Weights of a small transformer language model.
Size: MLP 1536 ReLU, vocabulary 4096, 28.3M parameters.
Architecture: RMSNorm before each block, biases, tied embeddings.
Training: a variant of Adam for these matrices, 574M tokens.
MLP neurons of a small language model. Each row is named by its layer, matrix (up: input weights) and neuron, and shows model dimensions 32-127. Each number is 128 + 24 x the weight over its row's rms, rounded and kept within 0 to 255. Numbers have three digits each.
After each neuron's rows, "fires after" lists the tokens most often just before its 100 highest values on Wikipedia text that the model never trained on.

L4.up280:112162077127119097163145105110135116105106123123114139128194138143118131111113146091084158116130155149107124108125128126109112072135079159084114104191137170096144158138166089127095154113149154151134138182103135089149103100140144142142149160145149151125159127148112092098081089151162154131
fires after: " A", " Y", " a", " O", " the", " hy"

L11.up580:145128149132107127072139129102099111145117156091122146156149118168106124147124166107082136124123141129083136128136073126110074093086109160145140113122154181095110138140135155129107165127148122127137115142103127117172139099134126160122141130085132132114152134119110097142132110151150123135
fires after: " |", " the", ";"

L11.up1027:174119150096137125118152108132119158116135107138115138138124150147146151144109132122127171144124143144117124104149123119137146129091147115159125133198120200149128102101122155130134133138127105071124145123137144150124147123125114105157112153161102110126162155117125134127105124137157136155
fires after: " |", ";", "V", "5", "AR", "6"

L10.up969:111111115120134142113119140159136103110103122117107139144102122107093147137076161133127114114136177118128093117175122176106109087124119119176134131163132185120113120127113141116132108138161135141114115115099132130164174117102111132146104124125142106159147107132179132162150135148131172105
fires after: " ", " of", " in"

L4.up167:117081109118092134083144115136111116138104135125110135135124106161143123132106165113139136115110148141129099139087110154109167120128126162084100096110139141075064098125158108106143130130139108130153129102134079103137094138100135112112131155168174121138110144135153114107069115117115119120
fires after: ",", " such", " k", " p"

L4.up66:118122121113154133111177080150162091128136143137062139123119132114128161131087169093134153083144134142123109150089125162136104144114130118145096125130156129116126139141125150081140129121149148096131077110154155152092133126118143136151128149154162103123121136134168151063123176136137161140
fires after: " m", " al", " L", " Al", " d"

L4.up839:146119134114162109126150102151125105133159155143117142148154174119132186124090100109138133119144141146141119097099124148152167156104155164132135130160142158109149127136122139124118112139170142090098130119098126100135145129109125172144128156154125087114148133121153130101131135162160162131
fires after: " P", " p", " such", " pen"

L10.up1366:153118155140062159117131145138143096148097117164129173111120158100136137117137090116124135108134138102146060110134119101100128113140119143110090085115119134119146123127114140151150123135120188145117136157127121182132127078105141148155116176063108132116133101144166133146117133128109138164
fires after: " ", " (", "–", " the", " |"

L8.up1443:095109083128121097100136129171113099154146154135072157124133109112111145144147152092119150133181133127107054178127140143132125108144150149099066142150091147114120128158118166123114157134169146158117087114110142158118116128108134116135147135090098111132111158126110120133144131087131135145
fires after: " ", " for", " f", " over", "ent"

L4.up1171:114104127125134093128136084137074165112104124117107146146174109132127148113105149088093140156133135107140115090145125132133146102149139130138142112179116128070160143135142148109128114156130144076118123137143089109111106097112119148154129126128117125130138144105129105154123163134162164151
fires after: " S", " I", " U", " |\n", "J", " ("

L8.up358:114122079134134116105131113143087129137126112130110135166119092130129161140092111111136127125140153133095157102158120114113141155128127128107100078159174130105143118127123159156166138148147101099113160127125151132107141127060149160142155130123113121103146174139137126099126140130150122150
fires after: " and", " as", ".", ",", "F", " at"

L11.up159:127101113140133111122119070171112086131129138098149166135139146103126139157072165099138153115095127171130158100128090176121091109128139117141153106128113141100163156133077127142087099151134134107138155097146115116084146131132142184132096108115127121142111133135160139118080153155115160138
fires after: " (", ",", " in", " of"

L10.up1360:104154078126112130137133123129140178108138087113144104116086131152111175095135097098115148078136155118092124108137129127062125114159118176111151128169201113094141176134136143074128104142101091118124106084155138137113110136095148132148128142128099137138142109095137106137118127132124136156
fires after: " "

L10.up885:143105087138074125096107143140116145172124159104122110133174154163110137125097154134104172152104147124084126144159105116129087135171137150143129092114109172121128144120113130150112125111094124125168140118123106107135075145137135143103153191121132135086094101114139122102130146131151173164
fires after: " a", "1", "2", "3", " most"

L4.up54:099097085116132157110105106134120110157132105132150165131072130107132160130138132121150137058114133131099108090154121159085110139111119158194126144143130115140177182133119100132107085146106123105160124094134129132111111137112109140131121176148167111161097144133136116124104141148147150136
fires after: " (", "==", " \"", "\n\n"

L11.up1003:142150143115097106106120102129128101108112172115091171088126155182144107130151131100150137103115145107134135168106100153143112143097128098123125155146134156134101103144153142090122148143149143147130114160097118170120117085133142149158119112101104104085099141160131154139130143111128140137
fires after: " |", " ", ";"

L4.up124:120120119128131138100153110134113135112127150158118185188125098111110143102116120108120125132143149136084109170116126118145151118141111161161119108124130123154122129098148113135159131182115142133102119134138096120125113107111128141130107129122161122118115107113146091131148139096135148148
fires after: ",", " of", "\",", "ann", "),"

L4.up379:128125114123147126143137103135104150154106135132122148102123141111100137091089078123138144122108138156116066122124096119080175146174092173119096102129143126125163165106115138089129097136080088135148133115108127086089156147105161100144142133123146122134148175097195160109138139136095156121
fires after: " |", " b", "W", ",", "|", "."

L4.up743:133111086110157103097149126165126122123149133142120148150084132125138136134103176142104143139155149138127102069124100141079099074096139141137106116093131150139099163123151083084123162128132169093120118114142117127096140108128136131120148167147159102151157124104103112130103152166111130139
fires after: ".\n\n", ").\n\n"

L8.up926:097133120152126121119150121160148104119142123135079180161108118135084118147122165133088138134123138142121115066112130128109118137118175211143103110125113179132164096118159136104161108130118133151133099109091136112123144148135085110125152173130145113128155147138173132135139188129134142149
fires after: " ", " the", " during", " of"

L4.up1091:115102099123094106137102102143089084103102143108095128123090148143125149122124169110132151100150141137139110125135118111081115104134141129104120077177144191142195185129145127089103083157121123143127101163058131092181088118110182117138153145112130124124121126105154100156121185116104111155
fires after: " ", " |", " Win", ".", "8", "–"

L8.up849:161116055116096124084113097148110109122122120139127155190125124101062147158094144144142132153138118112137124146132089101133128108152139121146129079135164140116120123130097140135160117130107144103179133077134150134099159137115093134126111121106114149142100125126116146106123108103143129154
fires after: " the", ",", " was", " |", ":", ")"

L10.up1446:147121143104115091132137132178130120169142154115143137115126146165120135131094106129090135084138156123147104156104108123118142158115094150151155118127145127132139144119128139146141147145097154139119109148144111167137081089121151155158143147117128153120115165110113083154149129114118095136
fires after: " ", " ("

L4.up1404:143150136122117161129131138157109129109131108142123121113102107095118141129155129099143152142171126104119114098153101118129124071167124140147095128157118139137132142135138134125110139164115148132129146113162132086107143115066141162121149175078132146139114110186134146161122162113155115164
fires after: " November", " July", " January", " September", " March", " August"

L4.up1342:134127156143114100113110104146114086129136143111128100151139168140147171141160150130113152112143167164125138153173126137106160131116145172163157114163098194107158121177132102107088133133133114145125139138136131114133135110106141184160108181160120125162166122165114150114101114119122100163
fires after: " ", " r", " qu", " t", " R"

L8.up1130:140122085154117155168136101191130116120109133104137141124128140130130157132078131110150146118153135156103082137130102151112155141132146146120119087134150142112109144162088110138128126143162119098111126092163145145096122134108183169137149141114119119128087150117108107132139142097137143138
fires after: " C", " Al", " G", " al", " c", " F"

L4.up1184:143127122121140106143153126161103127189094166110094129123089129077092141156090135108132142127127175152119113098119080129111119132127113156173106108101157184137126156122099126134103085092067072094113062119138165077102158127134130141166109137146115123149122123146151089101126136161173134132
fires after: ",", " "

L8.up1457:132106110146158137144123109099142142127114147138132130102131144131169158121135137141139147137099132130090087119141125121114091121119082127102078077122154126140175130136119104072119131121150086132141157115084114104118141149116136154166092117125122140186127093080162080107123133160132176120
fires after: " (", ".", "18", ",", "H", "19"

L8.up39:123134118156109125129093096156144107163147181112110157133098134115135144128145079115137150130156123159127109117131119202152123163084128155115143120114181112127140095143108126152148132125127151163150113132109125068095146137102124121121080190119141126086111134172197136135153153124131153142
fires after: " P", " vis", " p", " G", " new", " met"

L8.up451:136139119125112112093144080201086113097135141140141129173121149116104146122106117117148155102118150154068130158117105132129110091066117143148142137139176133103180117136090094134112117128101117123136157139133117090124136140090112120134149139106139108172159128135127168122148138107119141183
fires after: " in", ",", " of", " New", " L"

L8.up1167:129112100127126072105131113119165103105125145109120139113105118123102122129139157115135147104179138135127140123120096137123118090062160129108130126169154140097099153140152129109120102129109148154149116128124144136130149123144155145134137130130140101162096130137117123155137157130108153152
fires after: " ", "'", "-", "19", " of"

L8.up1472:091131102145092145089144122142037091126121147130108119140133142172134140096125110117145146128132125132118144109113136094124105135122138121120132125126137144136089122108118151147118106165146090099123138160106136100105103121066097116131136119128127149153131141130086131109135134123127129139
fires after: " the", " and", " with", ","

L8.up1002:143155074096124119070154127111165141129171120142086155159088152140135124131134130129140132112134166130131104127141121176139130090104142206162083119087145174125141152123154146136127149114154192107162110122129119147092135091145144132146129111104111084113140128137104126120082136179173131106
fires after: ".\n\n", "==\n\n", "==\n"

L4.up403:143131133107115133072130123154135136116145148150125117155080146146116149150093184125115161165131169144100138103152109104086102109103134140146117110168102160088121155166127118098137142132090165098142092105142143104102127117089147181118079142088164117165096102134104115139091135139122096138
fires after: " ", " ex", " cont"

L4.up427:117123102102112105090108106183111153152112154103084136132149133106137125150133155131088127099113147119163133102113089155100111089136106149137118112173157174133161136141116104161089155114117111145134154093111125103166096098107175134155145120123117109131093136141091130112081105127158145118
fires after: " |\n", " the", " %", ".", "|---|---|---|---", " The"

L8.up1114:138100128087200147116098100141156149133144097124125147161108151126114126123126129095138152115133129135088142084141135108071129126131134133147130106132118147104092119118121136147102128112122141089129140089096119122118124144098132125136125150126178139156110140131161155127128095121120163105
fires after: " the", ".", ":", ",", "The", " |"

L10.up138:150116094157131152132139117194152120115109112117124128129110150110101168155102114162098137150165122118105110127137115126097141142106098126188134109108138161177141180152122137109175124165064112084162175071151139152121141120060124132115148117105122153164142138137110131097114169108137127188
fires after: ",", " ", " ."

L4.up466:094117101119122165106085128126121116133122106185114151173093130130145131118138124144126140117138134142124127138106145179106109127112130147135172098100169146096093164174166093112153120144160112076138087126117148081139175131108119147127134145180158133110118115103156096107104107112171136121
fires after: ".", " dis", "-", " al", " de"

L10.up1182:136134139104116120140131122123081177126130129108085156109140141098139181142102087112188151116117181156062148112105136118092121102118104161131161142145171145126133121133166118133123069120168134147116135168108162123106141086109141173175118131136137136117098129128104105128115101122079125128
fires after: " |", ";"

L8.up1242:123090139102163117133082128141139088105131141090130146155150137144131185100108107095095138141154147135143087129148119129163102163151129138113123115155117181099116140166151152122135139143141125132105131151081138095126089128126092131165133142062149128153132122098122100136129145109164135183
fires after: " ", " |", "10"

L4.up831:140100099086125114140147125161150120105142101135145117128143101081102128126097157119089157105113138138139115126155106112117171128160130122164126099142114147088118139170139151149138161151117157099150117059172100151127089146101105154144139142112134136145134115116133097130106124168168148114
fires after: " A", " c", " a", " C", " ("

L11.up624:130107131077127109127133131149137105168126174101084141120105190134124146134071075070113150144130185140142072133090117141122121134150135104136122102152134143129162148134099126159122112090121092135113095129105124084125112073130151141125140123147165098091123129120145078165123167126102142154
fires after: " ", " (", " |", "3", "2"

L4.up393:111093120078077122142149156145099081144163127105132171113137143154121159112140077121142144126131160164072102120094128156124204125118085155132139081125116127137138121122144150132142122118167147158104152128144117085080113146118154126127163171142122114110151177128122157095122121122108148128
fires after: " p", " W", " k", " bl", " w", " f"

L11.up568:140135110116119105071116097150103180134123177144101140111120149146130148139095085118103145132097164114129132088094102172116103133142112149156134110144102134084146130117178143131151142124120142121108105148134125133148142136113157159143131175139149168123099109139138125140130116107113121107
fires after: " |", " on", "On", " January", " On"

L4.up570:113142140125120142119092135130115105126144152131113129167145101127175222161103117085130141105133140134105120102120124106104089127140127155118116097180147131078179113184120148095141085137142123072102074131105130088094100134105139168142132158150147123100103130141109102102097135142132146126
fires after: " al", " R", " l", "ic", " de", " Al"

L11.up821:119136135113137115162103119139170117126129147093082109123131095114117139057089115132131147134114141131117103135134135093129125127111097109149096097110129123149103135114128136126137157177109091180101112183121157117093124141084126142135150137121084148106109069099132132127110158167133116140
fires after: " ", "19"

L8.up962:144126062115122155087136136166158099107125126119123129180121152160129129129149170140154141131124140129127143140169124172112096083146120135149084115168164174090118114139200129107127150097151133119125109154103165088136126158110154095128134168119151116128114124103168136123099183197123114125
fires after: " is", " in", " was", " a", "\n"

L8.up1279:165137152147133119113142099135162133095120128091108121128152148142065134144145113082146142162127152137141105126113099108116155120096149116124118153149118211121112107126115112174117154109114135148142114108105127139150120148138144127152139151092111105071108156105137102139117102148144138154
fires after: " |", ";", "|", " Ref"

L8.up819:144141123122119099132115137106119131107131179109086115111069154142109149087132165106127127105156152146107106163183109175123072134130128107138099103122138144140089151152167158092108129137136118149143147148096147167124160108129146177161131121148125149148091094083158061142081161101126170134
fires after: " "

L10.up851:137124118119127166159120114155121112119135136112130115124127110107123155132134159122101151100128117150119101114132119133106121148140127128135118103135162136136099123153115143091105104180120148147146106111121126117189073172103155123141152130133098133194150162137151121129112151136128148155
fires after: " ", "–", "|", ",", " |", ";"

L4.up973:130128109125069151127144137136135150107088125123127105099137128147110174192100202112169147128143135184076146090106117169117147100132096144116143132139146155129123160124106104114131109155108089124118152130137155047116086126134126127152149130130098113107091129120160093147084134175141143166
fires after: ",", " in", " c", " Mar"

L10.up1430:135133110153101143166143110140082136103133171107147115160126163112096175106181142145124141113143164148126093140099121112152153097092100142126111086166138147113111130109121122101177124121113122170114106142045127156129090096118147108181164135102125134135071116110126096142124096114101127162
fires after: " ", ":", "°", " p", " (", " fe"

L4.up986:150106120030140111103112129142086116148161109148135114129131145095135137168146125135122152104123171121149134063146107123121122099167117129123110121163161157080110137167166106118138155119122156169100099092175154127145110142101152152137146151146192095143142098113135150144140104118079102128
fires after: " N", " V", " the", "N", " n", "A"

L4.up1125:124119071120156145097157137161155120165117083117068134142057116124121138114104155104145136108131151146072091162168095125140147130135090140148112093113111174135102145125153142085159147140156110095088136134126143121147156126135111132129134136133122129197109111129117112129110119141126132154
fires after: ",", " the", " bet", " An", "),"

L4.up119:134077134082075105158131117174126096141114108100117130128120124130093109117132131105131148123124133122101119084078078120138104108131148130132186128168131152116141082123099120113124098140125092114126168123129124113133096144139100084189146144083150099122112166137116124134146133099040149117
fires after: "|", " |", "\n", " B", ",", " R"

L4.up1243:130069130110131134084116118186110158124085164130088129157066156119124127119155165116108135128148134141137120088137133157095122065120112133130136103155124166097155116129128116145167104135127158115145127126109169104173132116058142118124138188092114150132135082119169105124139144103151103149
fires after: "1", "2", " the", "3", "ave", "th"

L4.up718:120137123117118167139113110134154140135114196075081151189118130106136142109123104059127161153158147180163117121100126094127144161095117154134140113113103106119130156171131120162115086094112124108096134153115137089112144131124160108141120143075150157121120142126132122089133139119149131126
fires after: " P", " p", " G", "um"

L8.up572:123141114140150139126091104145160153109143100169115163098141106108122149086121122105103147164186147106166087118127117165140176120137154134168133128124145146109119119125138156108139086153135113093136088127143138127114142162077145116117131114168128069124094100104166147116122159170182175120
fires after: " \"", " '", ".\n\n", " =\n\n", ".", "==\n"

L4.up476:151150124128137104126115080137139141114142160104097137158103109133082105123134129055120144101134156148132151102149114111128144102147150145155121131172140151114149103144139145163119128190103154130081108086124115100119129080086164088179123131148135137148106083138098154139115167170163153144
fires after: " |\n", "0", "8", "\"\n", "97", " ISBN"

L11.up1264:192129111120108121135120146093128076076102156116122097163098111169146154112140143134069125098167151101141032149137132116110123125137131158119099087133091139118108130129146126138124109153119180130103119100122149132143165060125136171130143146121143149160134114123187115157120138102096103204
fires after: " ", " the", "ur", " appear"

L8.up865:147099134115121072114131075142123114148187128107093085144139133099163161163146147067140164129143123180094167134133084140118072126110143148121116131198115166122151140118128088130120150126168133142130107136124142093138132117071121148123113126111129067156122080187108132113102125125135123145
fires after: " R", " r", " B", " b"

L11.up1119:131086156095127119123168087161155126140152119127139119135092095126120164130152133108115187086130123125140114151188154109154115123099136066089103075145132149126136087114146111088148082114125134132157145165109097127131099154101156149125143138123125107151142153171092149136127170113134130140
fires after: " ", " o", "|", ",", ";"

L4.up728:134135139108138106115159084126105122153132120117103118151130149115099098100103105155113167094123143099115122135100107145166142074119139154156121109157141124103128146125102152096111076158099119137117086157155111121103141098092094168153108144146118127162132132149142171139131128115108125160
fires after: " M", " m", " n", " S", " rem", " El"

L8.up1500:140130100104131091122105115152143145128104131150116140125097111146191130150127130102124147124155120117090129091166114174117088160149090132121150099107133148151141102175148147108132115153161120177189142119102142174152107100132183129116140192139095144150100142095165143129092118143131105108
fires after: "–", ".", " (", " For"

L8.up862:171151085163107096089134125162109106139143136141099141156083107122133132108117144155143146112106128107158068127140086116136128141153120138141133107116124150131104137119129146121070124144174162134114099137125132165161128066129112099156103115119156142166125143111151157118159160111135173165
fires after: " the", " of", " was", " as", " is", " it"

L4.up188:128136114117135100148134085175144140102133158113087118128138137151114145133115167144113150108141148112127121059140073133099104114143143168122104113177161154099156132165122150075146095114140141174115141117118162154190085148119119115160171145076105103130098124136182133114102157112102145153
fires after: ".", ",", " ", " C", "|", " He"

L8.up530:189140103099104121131169121130142049118171177117094142175175114066119097131067118102116139137111155149128136116102115126118115138138107126117132140087139123106104089136139130111127160119115138148133154132123088118120150099128091152177115149073148137140115104114167116088160125098071127136
fires after: " was", " is", " were", " be", " L", " been"

L8.up845:137101106126135142117123160191118123117091148072071118140123116123126134146125171139107135119125152107104106112142132142087077108093131159134157138120142169112140142133108125105127141119126131129160100105077122102168118149095134139159132185148131102109108115125129105094095187133169119150
fires after: " the", " in", " histor"

L4.up962:134135110112143096122121105186142142138104112135099143156116110144096138117102157084097145144132151093108115094102065125132139095170124153117132110149168124091103122105180132124153081121119143122129141149140122138133101090101132136134173154113140108127133134136134123121166106121191168128
fires after: " the", " The", " An", " A", "A"

L4.up334:122130131131066140120131117112116178132177123126112143148147110124110141147124141114153154155112143097103136143116110130128117119145181140187089114159115168115152153136096079104092117139157148136098128107125121128085105118112119149163100157150123096148156143116127116122091142151141165125
fires after: " |\n", "in", " S", " m", " al", " M"

L4.up378:141090089095106079095109091148107104089102187163113129147147149173180138159105183134134141132131132145142108117083126135102124097108109137113088102114159144131116116137130103139078129157099127083136147124146166093075166145115155139118136142184128135135126118125163143108089155133142152137
fires after: ",", " to", " of", " for", " be", "ed"

L10.up1492:153079104123112097113101121116132125157148147138115111140096087106156189131115119087133139144136132122147163080140128115098121126125116145110102136160126150132116114174111120082109122196169155100113143149106125120120104129095158166111126136149091129175119128131103165143136161103115146148
fires after: " ", "–", "|", "-", ","

L4.up209:148122130123165187145109109168148097072083109111103123114178158150109118137109109156147142098133153134136124168096088115106174126176117125105128112165120167089119117129123084129127136137117109147115140123086084122116115136110110129173107156118151099165131169115133152071146115143128114178
fires after: " |", " =\n\n", " ", "2", " in"

L4.up1028:128142115099112143122082125115135137099136159138089132121090164117108167138088152124121124131145157146113130116120108101099148121120143121173133137169111169160170141191125130147121114139144110100175098152109104085110103110092130133183105163134123115126159135153101127147137157104112119132
fires after: " |\n", "\n\n", ")\n\n", " |\n\n"

L8.up969:112084136139133125139144112136108124137130106112105152133106148088127125116125106095151134114162132104105125139173118087164134137091130130179094123142149152127162107109119119114100098128119161126150159111145117146098098110126138121151129152146178066151158140119153089181116170128097155167
fires after: "\n", " (", "===", " of", " |", " in"

L10.up453:122114140103132114161121131106129128099098170120095125120123124136118125103142126112107167134146142153140110118145141145121099111130131106134077088143142163122136097119115164115128128168149147159114108089073142130088132128126151155147125121131101165168119070117137110108095153105104148124
fires after: " ", " (", ","

L11.up1193:106122122133145085144112125153120143109142148096156116119157157166138158080117134114115119134161111147143093112184085157129116117113113153159086122118134134135106145148140119090116137120171139189179145149097113130163127168074110151177115148150094186163121162103142122126105137144125167120
fires after: " ", " (", ".", " and"

L8.up1456:114106114114146149152105111136117143173165107100100127110111135124130135128120100052120165122126131095111096078136100128090140121125134131127130136103140146122146140138107161122126086182179107139167123140104085122120128137119126150132105118142112085182129124100178126174133153197140126180
fires after: " (", "===\n\n", " ag", "\n", " \"", "==="

L8.up281:104136071090169161139121141125150099164129111140079156092117109085147137109120127115136149100139139120106093131116123136104095138102094148148147131123168146086151162146163132128102128141177117127136106159142108126111123147083110170145151138162182116130138161118144156116118134142123160146
fires after: ".", "'", " Mc", " \""

L11.up100:140123113127106103111145096124081123111133139166145148130088136115123109141112082106138149156104176138100132120108117081114116147146132166171156102152071133128124149087126136136070133132134138125126116115090094145119138104136164133182134128101109126130080121107154122171119167133073134114
fires after: " |", "|", "20", "19", " "

L10.up446:160143119102130117100114095142130132150095157136095134125140149139133177120116141076159148136152150128084156100120096111106133126089078137180145128140142142123087132098127180122135135134110140091125123087133153096147057121118127147131118112147142110147112128118136133149126120161111125141
fires after: ",", " |", " the", " in", " and", " The"

L10.up331:152155141144153112133127107132139139079140147078092145096163110136122115129095134141120140125164139146129119123150119097135164159109153145151116123131107163124141125116151143128131162130147139135115135141112133091142190114133141177118142098081129114088113110096113104144153115090137149141
fires after: " ", ";", " |"

L8.up752:144145100141163135114129054127160147073125113144131146133129084138140170134114145110165135131157135139112153053163141159127141111103131126155142140135121151133134130172152128129095102128081159066142105071145121078116166117108125125133142113150169125154086159131111123116105153127155172131
fires after: " in", " to", " of", "ing"

L4.up958:137137126109125086102152084145098162112125161141125120113124136133110145179115165130159164128105141128134153103156079149118071090122124116156134092140136143124148141105153072111164136142141108124131126090153138049076127088120104178138153145105162116125126126123125136135116146108146115143
fires after: " V", " m", " n", "M", "in", " foc"

L4.up276:147116110081151122167137106117169115106124103104095147104129129111141151125097129125146128158114122118106153114132144106068113109143127106121134115155145187167128089157131111137161141153123146083158145118098110129133118126109114191158092134162113086151143168145127063166099181101135137128
fires after: "\n", " |\n", ")\n"

L4.up73:141104126103080132137136088139099100126142102092121141130128123174085113093153153102114155107145122126064091142138136128120124087141103144114119142126082158079111168133115141118106129163111140121156112132160119148066142132131135106138163141149123103105132112150143152113121153094122152148
fires after: " s", " S", " m", " M", " a", "S"

L11.up142:110143137114134143152118123124116117152112167074090168133075105170115131120169163140087141081114166129131121108138155131126101136115127153084117081148093160123164133096170134119125148145127161162092129123120164109149110096118148128105150107141143164124087130116165145133110106110106145129
fires after: " ", " the", "te"

L4.up1430:133172127135141125137139139153138105098119132091165144178124175173096129162102140157105138073153147144117148141144151148132135094111157151135120125158175155088108133119157134072126139159135120108151139141116146122159092123134127147128113154171151132143146144139093141126127102103137161154
fires after: " O", " Ad", " o", " House", " A"

L11.up436:130139157104098141130156122086103175154104111123137136105128124107118152096125124118106144153144166128137109128091104127089165115130100163144112098121154122112184134110108144107139124132148072147094099117090163119070151111116165135129151138157119129136118120153164118113174118113086157134
fires after: " ", "-", "\n", "|", " |\n"

L4.up455:143130138128143127158149133134141129149128145061133116205091151141138140117135127118134165095147170141133130110104126132095129107127163150138153132169127124097149110140108124124124145139101121148104144116105160071131111087096150120152133148095113145124150137150112120074115135161079135137
fires after: " P", " B", " R", "p", "pp", " K"

L11.up1315:130097099132133098118148132107115137113142166122149134116145153141163119151133132107159157133119175175146106117107113114119125102116145138147101144149145140127105132164127141140102125156123172091152124143112127127102177135101170141173157126114104112136088121118148098153147165106115154140
fires after: " |", " ", ";", " L"

L4.up572:130146127112158111062138125154165125135127115145129172156145176150087133160104140096093149114157146163137129111117131140136137147097155123109135131154108133084100128170170124115078152128143181150109116138138101144165124093126121162133150130131115115087097133100112108143137160160118128110
fires after: " L", "L", " p", " w", " P"

L4.up511:124149098120132128103152106114105129161143115124143149127151123164134118153129121097100133088126140126118124061128091154099117080145157125107077088194179145121140121169126147107151121125144162119126111090130104127117086123136105120140118141136168110168124116182122145111177091113146130168
fires after: " the", " new", " J", " H", "we", " N"

L10.up904:202110118121150105110123102142124168156126099136162130143087124104159125169129143144112141122113129099146116104119107157067122094104097184109115131115156150125065118148077150050118136100122164156115098142091112114151130137113092178138146131104143152142137125120140134110143136167143160172
fires after: " ", " |", "–", "|"

L10.up1075:128135136070116145129138123146134086167110110087109135123150129077098133129127135099119141099129126125133133171141145092131152135169120107103121150114120154086158109125107137102140143111130121153141162140136185085197105148075146153153134137080104086082111173171129137135124153144120129160
fires after: " ", "|", ";", "88"

L4.up323:127118098150143091092133074143105097132111125137077162150104084103085189109137132070132160085203133184115106110172092115100142121140137116145165125156136171138109133097112144141089121089114114089113128104101165143125120077134145138144111107114114109141106141157116120087132150093154106111
fires after: " B", "0", "6", " W", "9", "8"

L4.up107:132129094112125197152121123129128112123149107112152150120098076109109152104121112120119162134133143147130105099111133149136170115162127128113094103155094134094091112129111135168125080168141148092120128121158126114115176139138128123140126130125112142128108120128138133137138095134138141124
fires after: " c", " C", " p", "ic", " Sc", "/"